python train.py --d_mlp=1344 --norm="rmsnorm" --attn_scale=0.141 --init="uniform" --init_std_qkv=0.0161 --init_std_up=0.0161 --lr_head=0.00624 --schedule="wsd" --decay_fraction=0.444 --batch_tokens=131072 --seq_len=512 --steps=4715
MLP neurons of a small language model. Each row is named by its layer, matrix (gate and up: input weights) and neuron, and shows model dimensions 32-223. Each number is 128 + 32 x the weight over its row's rms, rounded and kept within 0 to 255. Numbers have three digits each. A neuron's up and down rows have the sign that makes its largest values positive.
After each neuron's rows, "fires on" lists the tokens most often at its 100 highest values on Wikipedia text that the model never trained on.

L2.gate1017:116095182102159153133100087129085131115140093143105166115169093174156171096173114132133227153167099095091131113116078126164074114158135074136128101150140133136126128132059104132125179129174206134222151125153063128112157116100112116092173164101189113177108158148143120225111161143140107150156127111103117074140153166118082182073168153120123183117135125196093119187103129104183119091147094147180160143140150161124101124097126092098158119127155137141096138052082117079131111076158147171156184108105152115103120118191125136081152120114137176106143112126142131105133155164127202126
L2.up1017:149118139173066068164156109116116171205094151143139104079189095077130120109118196128163141095146103140137175103119105103161122145163115147193120156108194075112115144136112134122135156095173125141143112147135099169202178098103096133098164078146102142143135077154115102103133161141207059120132127139092165092072111060161158102147145126175130112146127124142085133155139172144123190164139171125194147163135096154161117131143181141074158110111174118103155120108116198164083120183124163095150116120144095108110159083151073089137145104176149109125114093091152147102125095144117110141
fires on: "al", " Pal", " Kal", "ale", "lor", "en"

L2.gate1098:128111184124152105129175095194134171108120100114106097146088085122128091154160145145087188105125167125156166130113168143108148123157162119132131185067154075147147164102112198087124120164126168151199125111144131088143121175118132105093137118123127137142129152057150125166137116149155128072144149099122114125109155171146028172103135098143122132084132157124118151105117163097090075082065110157189064155141172154150148113183114141124094100135121144093103118056113151097149190106128147073135165152089131114125171192105130126116122114156095111111151091140148144102149152117111150189
L2.up1098:146100116160121122115148150130164145092114117044146137146108103233123202097135060168180159134149168123135169060150153093165120093154074146113187173153189071140122082127103164121125060091089156063160127126111176121187071146110132087087170112106118094122138120099157152120088111120166123075066137134141142171105103177135137067084123128097068129115090102085147144137092148112114110039159095146050119136150115135172110118148211152120148118133119106097201221118149109072198131104147131104128106063093179113139132134072139110108120151166160217162151149132150140140123098159139145166
fires on: "an", "un", " plan", "act", "jan", " Raj"

L2.gate718:087154089134185125146111128114128116162154105127117155100134152184166110099100153133125115132139122154136118108139106083104143123112129101157139145116096063129115152093194146135082129100152113097134152102186150174173093138080170083151071122107111126095116043100098057071119127159132124133117117157167116158161102087127145109163106101136140195218160128140150109182198161168111149115205139115104084098116115124052117141083102132117169095115132107109164157083153124151041118120154167145095139125122111090105085119177158055161169138114109144133135107118113093122083120131172120104
L2.up718:097202152140146117106073103141094097169113162144162173139115136111108193117137075144142163165170105095098182093086098064085142099100120091131178108146025106131125154113111103088119110135080031095162157108125053192117146091072148143121183131156113107135129094148138107102127121142156099053071075104164123100122104146111099098145141119132080120100155093076131133173123134088139104117108122106093145171181107144084150110098095097142044187146144125089152100196111110122110163133093131162118118141166116150149124116117148186139207085132114118166141139168183160105125144119099112117
fires on: " not", " difficult", " never", " Mean"

L2.gate327:198130120183107132144154065112170153082136138136102136110136116107172208153099161159124121138147172096101177110199134116136128124089159147078089094149113106146135131157148159139144117110150082142163131143130121111132184100081115149097150139118131137124055104136168118193129179101134078116097144153133151139085126188067086119068155101168077089179125163122094126115119063116124135113134142102128147153121132154121119091117157151164102125181076162169085133068168104074183136132149125102112134094121150187119132178146120129118152111149104178086180090136066109088186146119163142156
L2.up327:100123169178101095125111096119133144101163139152147136136088148111127142112131109117075155120119119114163091116064065069150166128170134098129169134163116137140163127142143133170113124113127119217104151114102178123091165111121105125155120066103087129165154147105109112168100127086120194139058137161155169112178116121124128153120113160115088188123200166106162121142097104108143146189101167166154188117126165125167175109103119151134094136199119119118097093103112156187191150099144124102139108152207101104120175118195144138185124153107079150088173175129124153079167054050162120117
fires on: "ing", "ue", "ong", "ú", " Song"

L2.gate500:147076090099102141091121104129165172143144116131147111120203154123098161081138209092096149087105162197144140119142069148111068077192153166180039100108114142098127182151159123108134166115115085159150142156084093190154131165158147189106137169112115095158138091091090123171164105104113115150123185108123091070130113065194114096171185122144145110202121119192152142182112155078194171164152082161148173111133120153114143110129140108104131134102167159096108120176121115236128166110118198152100151118200115110134077160134128099121156145126119130129116146128126157084106081136128136145
L2.up500:159127106149142048035190146115141133170108159170114125147163123107130114128183123113099125066147145149205128167110133157100136138156101136175113188155101117175143197126152049112102102158025165102064171106105115124129129105110117149189138197144086148171102122184137134115086107087150093179068133112116083107118105135138075115091092103121175135168142176069135124121130174128132091123158148173129121089070140117179142097078167091100111136124130123126164156131165131087112118085146216137124121164131152105110191145150138096124142149081093129066172144128201136153110112154147180125
fires on: " st", "al", "oc", "ont", "ub", " str"

L2.gate150:127152123173152109142181152120123083144091177220146160120116130159158049098167106084159089139053097105089176148054111089140153073110153107172103157138153162120116103106101114177138131108107135191071154133121140147096133140064106116131050137094192120158154119116078143132133122139076171131171097176150167128134139130144153090111099116118145108117077064116102076090174140122139120078181090116163186169155111100154138171123130121147130173128152067086121160129064135105126083079162140130116086168214134172106153107115129086139146186127059089169137122082125125153141137082125125226
L2.up150:126092140134117161140134070112130114126108122194153127138100164080078144086183090102108125112076165096111126167097084125155096116118108125119176100147085101141086090146099147123191144096109160116086118094123161144063113143127075163095138122143156077169165094103118149145111091076156181121059093113124166150091163177075167123139143146095157131180124126097118098090131133116132123103192111176119196148096069094206144190181147078128103191086126223107121095118114153117135192115080090057126158098115140083114116206129117148150156151115146156089114138179126128132111198129103178186
fires on: " Film", "ab", " Grand", " port", " directed", " app"

L2.gate585:166145113108106141102097114059140115149100111144163135092127140199144139107117123103065145134120161165146209197125152207190149103133096106070127117148178106090121087159131092117137130120087132093109124126128168188134138134208150115163161127140129068159163117197090096144162129127075140155121110163182139131128111104152107102172140145131125128102108119104090112143128115158150111132119104127110160116108082120129158105130122115086117153181154192142115097187159226182103134165090161133117127120150168154128138067124128138138148103094101172140087153155126123102119138154124183157
L2.up585:127118046137152097106106099107122097134117121081151167137182147209103111097132132101102102112109221097158122165131112150161123047088130066075106113092131133099101127141159166141123122135052163137157118118132161149079151111101117096166140164087160124163118088159120146128147121202109177074134135196168077131083090118076111150152136190146091148148083176177157118123124173103161118143075125129118167142177136123115153072095153115121125188148104154125119145134145098158164092112167151090138089127150124126145117124130123097132131137144153185113118133090119152182083172160157119123
fires on: "oy", " management", "u", " business", "ery", " Authority"

L2.gate779:142159154122138139133131131125080150172146157189086172147075114193176107149135125217184153124085125137189173123165144126091110107101158112168138203216108073124134169091179153151087202121113065138050091134126109136187146124140105146137143176144106102032134108057124106115090150188136055091113096174136114166105085172106164140195170126115138091114101151120156127112124190144103140140129140145159091039079175115126113138074073122115140113163105110126168182150140119117153053085130164089101094093159055095107151149149106111160157147123053127149087071088161056135124112121081132146
L2.up779:137158145173134174125118121134087110150147140160139102124060161121113125153133067142169150122099095125160172131129144116093087120124115148103121141162093082143117065178160174121093163074110150126144076140122085080168157135122182072110118162131124094120165137102148154138126155140174127091088126109076184185111064133190093135132138080144108105101091115060143193095153104083117119189150132070134118112095160107201142163118094148161088165178143144146140156187131172083125154034125146143141110122113081116096184154189118100158130170120084114142098107085161143103091167134105154107
fires on: " not", " Win", " never", " lack", " ever", " Loss"

L2.gate737:150172161140157185143115114148126093133111156142110083202177047048128116131156094082155092121096109113148118076115091094108138085153076057163140084115106127172135121175121128138110099139101173128113071109140181121115158080155087150097167183116113145139199146099137127124060092150151107136160144049141169091124080126112146094115154080120188072122102193089129159121088120178134143129132080163129138186085120200105149165109139073136137158183121156164122134163068125095158151142170081127143144105075136160114178112100198092175119123123085152134169096074193163150156153075146136170
L2.up737:120112177165135111142107073135152107146154174128191078117135127090138172136155123123051189128111111112044140140137114125071080170112141134101137115111164104079102108160127178154133115075119132156090141160120062126136185144082122124141178149178069129117158086124096071131163162145125113117079117143100178138139102166120175111139152121149170180117103151146096173096130174124157135067111129135119064158136177091124132152052150112112066114132143155104118171073134156062104162176154103137174147164157128104094173164198155147143169162116129226176155142176152099132100080113106121153
fires on: "ol", "ur", " International", "or", " details"

L2.gate91:137198096111191106132141080139118189147130127174114120158115123196099178171153149115106167112130099130119154105182178127114130105168155146154148143107085146186117162123171138098155088107095083186148087097134114103159153211098101169130150104135161112108138042109089157179151133153107120150137180154098101116161127136078105146086140139144125088111103118131119162126046109134118088106170070119094145112083182119177118129161149089130170105127088122157106128135082095045169167098141136147119100135119135122104198136183119085114111099118140134110119151105080059121120072104136078167
L2.up91:100123079157173085148117103138103157182074076198142143160126119156139133108148104169154148092128104111129156139081134132155082113148136080207139107113145192114142112126119122099144153163064116126141157105094102141143171134114073145175180136137144172155098073100123159087077109141146110138120149144145121095117108120152120119130139148167194094127143163136130184095127124095130161136176148102114169105187108198131175133092181153162114043107149137110177160127080119137147097167140177124164041140133144110119178058175106072157134167102125139118075164135131096127101097097127126114
fires on: " al", " Al", "al"

L2.gate984:168150082169202157071105109087198135096184100127150088175112148202168122143158142116124130100158100106144088135111140122087094110022093128095142157123105167115093149139140075095172093111134090101139096105136103130114132097107140112105119126086182103077100099169121123113182090099135132118142139172098151104113159146151129136134150116084097085066078111132110156119117070148162088134079085095124196078209123138112129103137156145115085117182110150153122107095101187102135152085124111136120125122124153145112096111137095099140154095115137189090112108115175144113117134126161080116
L2.up984:110100109146128094101111197095157092072189138145099111148104118126166120157153124138100118130136126184174145128126179054101154124128115121098199091078088138105115164114180143072159141113086132114065100188147142130135151152174079148165146133175122157088097145173123139119120097156158191147152186147130154127184119170128128171173136118137107100157128108123129087114171111166157127122110117093103153096103117080116094149174117128097135103153106102147102135205139130133146116107182090098095091182129185180121176141182072150165053135142125183158178131164214135090093162060130173101
fires on: " comp", " Comp", "c", " pre", " cle"

L2.gate1214:111110080167182185169072090124101134210084102142102103138171116162125177144191160165147141122123102092139113094130065152139097059076123083198190171068188141128139085126074119105144115126140131146128157115149143201168092103129102096099097086162155167119064179120157169127097175135165143137072136163063108198125082095090149114145117098100120086152114123194130165135118166119175091166127125187116125092156075169187129114210162126137151115087079159136117179103164110177114142087102176172135135088147158147166177137153120159127092171104122136134172061066105117089077104125108162142
L2.up1214:111194082146149145123148108094158152158061123074100101105140083153112130113076111128086103146105157140189133092097168062116073160129103085141138078076106163118173095124127117072140130163182126132170127155176116099106157157164167188100171127118137071171121126152141133156155175216130075111069157085143124112126125119135108110166151162058144107150117103123189148111138147135175133147163114128097131152167113097088123160071144085121095167163164151158098196114139106134176141188138089146093126192097101115120140039087159178104096096134161118085139117163108175117114119141106074141
fires on: " he", " All", " She", " The", " she", " all"

L2.gate1155:148149084064102104115087050134139080131143140172100117117133161108117093105142152135142162111219126104129128119101123118099115108116153154194076157147118148183126109165159122140112109054077174142123109078065100094090118137111085161152123189094192155169198145158144125146140125143089132155183149120065155183114146095091129179047136134087101079109110087184121124153134104128115151127147152116181173144150081132174135106190123145116119151121080145100100097142123108132116174056155114138089148112152112151134137113096130093132116111115124129081187061031105138129161115096150107109
L2.up1155:067174106072092144136078107096135147171120147168153087073177120083183132086094127147124162132162135163152164099083139084170179060095147149145133117161146182159101112163105183161126114163151148113108178082167159156170103205139166147129113153149131131131083132125170120060108127118086131070127081060110078170125135125093143141167146148096105079108123163144100119120152061085190101134116180124126087132131157098072150065138124161115145129073118092155107167068178157132139132159215140125116078116080179146130135111138162090117186151134200132099133140090144152083229110126125116109
fires on: " st", "st", "ant"

L2.gate707:129147122112162138092106109132122146127105190109117115155143109153162137161116112169173089191145114099139156102039080092147074079092117147117145135096030148115137152112063084063161133121132119126172115216095193107111112125078151133107132171094129128114085120129181158161083095053048131065199101148071128149189157199149106106164172096158086111118088135132119141109150097140093123084136056214132111125156151118145131135092124137115140153114174081086130108148124119097150169037154139118124147157179172140102139121127148131195108148159179184125078114156129196100177136116153159187
L2.up707:173125112170103186106116125173140122131114137135143111196168095119182072180146166129155093084105135106097067106133063113122071090084097175122126114101068087108130134129030140104156127115162147110162105134116105137097122179116113130082144053114124123075082144171160141187160129112113134115123148079153147116182115156153164124122114069170163165221120141122113119099152106120113142082052109169116129131130123087144104120177147182127176126142126131135121173133114154082168150067121133112159120103169161170085107083137133108129130103151147114107145135122149143091138150138109162179
fires on: " comp", "op", " Comp", "p", "P", "omp"

L2.gate999:134130107128163159092105107093118114126134098078123167129183139153098065191150188100073122106139123148128147150148162119094182152148144178155085120130114122131052118142067137092103105114119134110120125113079072125108120033156203150131151143126185152165173127107093139156094094138056137163146090140090133100098144190145096103112211153146132088140124130141132115123141151137159121111152154137179159124115183157151149148136113074106133091143117162086153053163140112156155203119095136137057113098150137132101100122075187092166117124074179120142114177083149090134140084112173130105
L2.up999:123129118189106154111083118105145105134188106129155113126137082145134072145165109184090128136071130168167114134102142142128137198095120161139078125146137111074180166120091097148156177114097111109081069124143140130162107154144124183170146138101144164150118117157078195093121151135172126055149102107102095122114220165139135169175126193141103106077126141157064162146104098111132161142111169161167154185140127178184159119119063070087128134112111192131167163121166131145110114095090140113102187088144097158149111158083160127133126102156163159066191155139088117125134096103104132123
fires on: " Sch", " rev", "ch", "ie", "ne"